From a checkpoint of a small transformer trained on Wikipedia: rotary positions, biases.
MLP neurons of a small language model. Each row is named by its layer, matrix (up: input weights) and neuron, and shows model dimensions 48-143. Each number is 128 + 24 x the weight over its row's rms, rounded and kept within 0 to 255.
After each neuron's rows, "fires on" lists the tokens most often at its 100 highest values on Wikipedia text that the model never trained on.

L6.up192 [125 117 111 134 170 144 135  99 167 101  79 170 152 107 117 140 131 140 139 138 168 155  86 112 150 129 140 127 117 110 166 154  70 128 165 127 137 122 133 170 156 139 151 135 162 161 149  89 113 124 103  99 141 142  87 143 193 151 149 130 136 155 104 137 149 120 153 138 129 139 149 196 108 126 136 115 125 123 167  95 136  86 123 163 132 116 136  92 103 140 144 133 147 145 116 132]
fires on: "ial", "ro", "-", "al", "y"

L3.up175 [122 141 106 131 141 129 159 140 108 149 135 163 153 113 136 105 103 127 154 126 105 111  87 113 120 143 124 139  99 156 108  75 104 130 122 124 187 146 133 128 176 142 142 148 150 148 148  71 144 142 112 111 124 142 110 119 107 142 103 126 150 139 106 118  91 164 109 104 110 145 165 128 101 109 125 141 143  99 128 114 151  92 136 182 128 154 144 119  97 125 120 130 107 128 104 130]
fires on: " ex", " Ex", "al", "ial", " ass"

L6.up520 [127 131 146 112 103 171  73 116 118 137 114 140 124 140 141 132 119 160 134 121 174 122  97 148 109 131 100  85 170 122 126 127 144 114  70 118 146 133 126 124 129 107 130 126 105 105 161 119 155 144 143 161 126  98 137 130 148 117 154 139 113 141 150  65 150 109 113 117 110 116  85 120 170 141 117 142 143 127 129  75 110 123 128 129 150 128 100 139 102 126 144 113 129  90 166 121]
fires on: "c", " Sc", " sc", "C", "sc", "t"

L3.up441 [148 140 109 113 133 112  99 112 133 116 110 147 104 122  74 140 109 150 109  96 169 136 123  62 115 143 105 158 106 131 195 121 123 133 161 125 160 159 118 105 136 112 122 156 155 143 105 124 105 114 137 106  88  91 142 137 139 110 130 137 106  81 156 104 187 129 129 129 139 119 119 118 166  77 149 144  63 136 118  88 121 152 114 129 131 141  86 143  76 131 138 141 117 132 146 109]
fires on: "and", "-", ".", "ight", "n"

L6.up219 [165 157 107 159 127 155 123 168 126  82 145 120 135 125  95  88 139 161 124 146 152 115 114 124 117 122  99 119 115 150 137 143 124 105 114  75 140 179 121 133 165 171 148 156 156 136 154 140 158 121 129 105 117 134  93 101 120 125 131 126 123 145 137 163 124 129 127 117  91 116 164 118 134 122 142  87 127 148  94 122 122 128 113 135 152 137 142 103  98 128  84 140 161 145 109  99]
fires on: "r", "m", "l", "cl", " cl", "p"

L6.up829 [117 154  84 119 137 108 110 105 119 144 125 140 133  68  77 129 111 138 120 118 125 131  74 145 160 150 127  97 141 104 159 129 100 133 129 119  67 132 147 171 167 135 125 150 132 115 147 146 114 120 138 169 129 112 127 117 128 120 150 137 157 109 125 146 154 133 126 142 135 157 131 128 115 109 106 138  94 106 108 135 168 118 154  94  95  48 150 134  90 111 129 141 119 124 101 119]
fires on: " ", " a", " f", "ach", "hed"

L3.up870 [113 116 132 114  78 129 130 151 133 121 168 149 143  86 121 120  83 144 113 163 119  70 144 127 126 133 119  92 109 139 131 126 111 142 121 151 128 119 135 112 151 112 113 112 107 113  85 125 122  87 134 108 106 130  70 115  89 148 145 140 123 111 152  89 107 153 129 176 113 150 128 142 146 117 126 130 131 151  96 133 176  88 139 123 102  99 138 159 127 148 128 134 153 101 148 169]
fires on: ":", " place", " qu", "ent", "ed", "g"

L6.up245 [134 142  82 117 170 127 131 121 131  73 152 103  92 101 101 130 114 171 135 123 135  97  83 139 148 143 113 114 102 113  78 148 124 132 168 134 138 121 144 123 162 102 159 145 109 158 118 127 129 119 140 156 138 100  65 137  84  98 163 153 136 127 188 133 172 121  87  98 170  95 120 120  95  99 108 150 141 131  86  81 132 131  78 132 148 124 124 160 128 131 126 136 136 123 141 114]
fires on: " a", " ", " |", " (", "i"

L3.up284 [153 119 116 160 134 104 166 149 155 112 133 129 132  94 113 107 130 122 182 150 127 146 142  88 161 112 123 103 122 128 148 129 139 116  98  85 123 161  76 136 104 155 126 152 160 140 140 118 177 126 142 105 110 103  82 147 137 135 142 110 162  97 126 116  78 150 104  97 150 127 149 149 155 134 115 121 115 155 116  80 109  94 142 116 134 129  85 157 126 149 123 184 138 151 114 135]
fires on: "rom", " cl", "l", " prom", " sl", "ce"

L3.up142 [139 165 111  93 129 132 150 134  81 123  90 107 136 122 109 139  98 137  88 137 146  96 117 122 136 140 112  86 101 109 118 113 141 163 111  96 155  73 124 128 161 140  89 167 125 155 117 122 137 111 167 126 146 138  85  65 124  85 137 141 114 138 121  71 122 155 109 150 184 139 123 123 114 122 155 118 168 154 108 179 140 136 121 131  95 111 116 113 120 107 116 133 138  94 128 139]
fires on: " /", "3", " place", "and", ":"

L3.up246 [165 121 164 129 151  94 155  68 137 129 159 168 114 134 102 184  76 116 100 132 117 136 152  88 126 135 132 134 121 135 164 141 105 106 123  98 103 144 102 130 138 102 117 129 117 105  88 128 122 165 170 117 149  90 113 142 109 112 135 134 158 100 153 115 146 135 171 165 101 138 123  99 140 130 125 136  98 112 121  95 164 102 138 137 100 137 113 127 113 147 169 130 116 102 124 129]
fires on: "and", "is", "ay", "-", "'"

L3.up401 [ 91 125 154  79 111 125 119  63 142 119 137 170 114 155 130 146 132 131 137 121 120 121 151 139 119 150  88  97 134 103 142 152 141 141 112 134  98 120 140 142  89 124 102 105  91 160 141 128 161 154 178 133 123 140 147 125 126 107 161 126  92 164 185 120 144 157 141 139 131 111 135 179 128  95  74  87 108  96 130 108 132  97 150 148  83 143 126 160 101 129 121 103 157 114 106 114]
fires on: " of", " sc", "te", " and", " sk", " Sc"

L3.up422 [154 113 132 118 163 102 152  61 163 104 161 152 125 110 110 164 158 127 165 170 117 130 122 128 119 167 152 122 151 126 153 171 162 140  96 103  92 137 132 100 125 125 120 149 127 147  87 153 123 151 137 121 161 145 164 121 138 102 121 141 167 162 130 110 157 126 101 121 119 141 152 169 138 162 131  96 111 139 101 114 107 146  88  97 140 136 140 172 132 107 116 131 125 135  82 112]
fires on: " ro", " co", " sc", " st", " sk", " deb"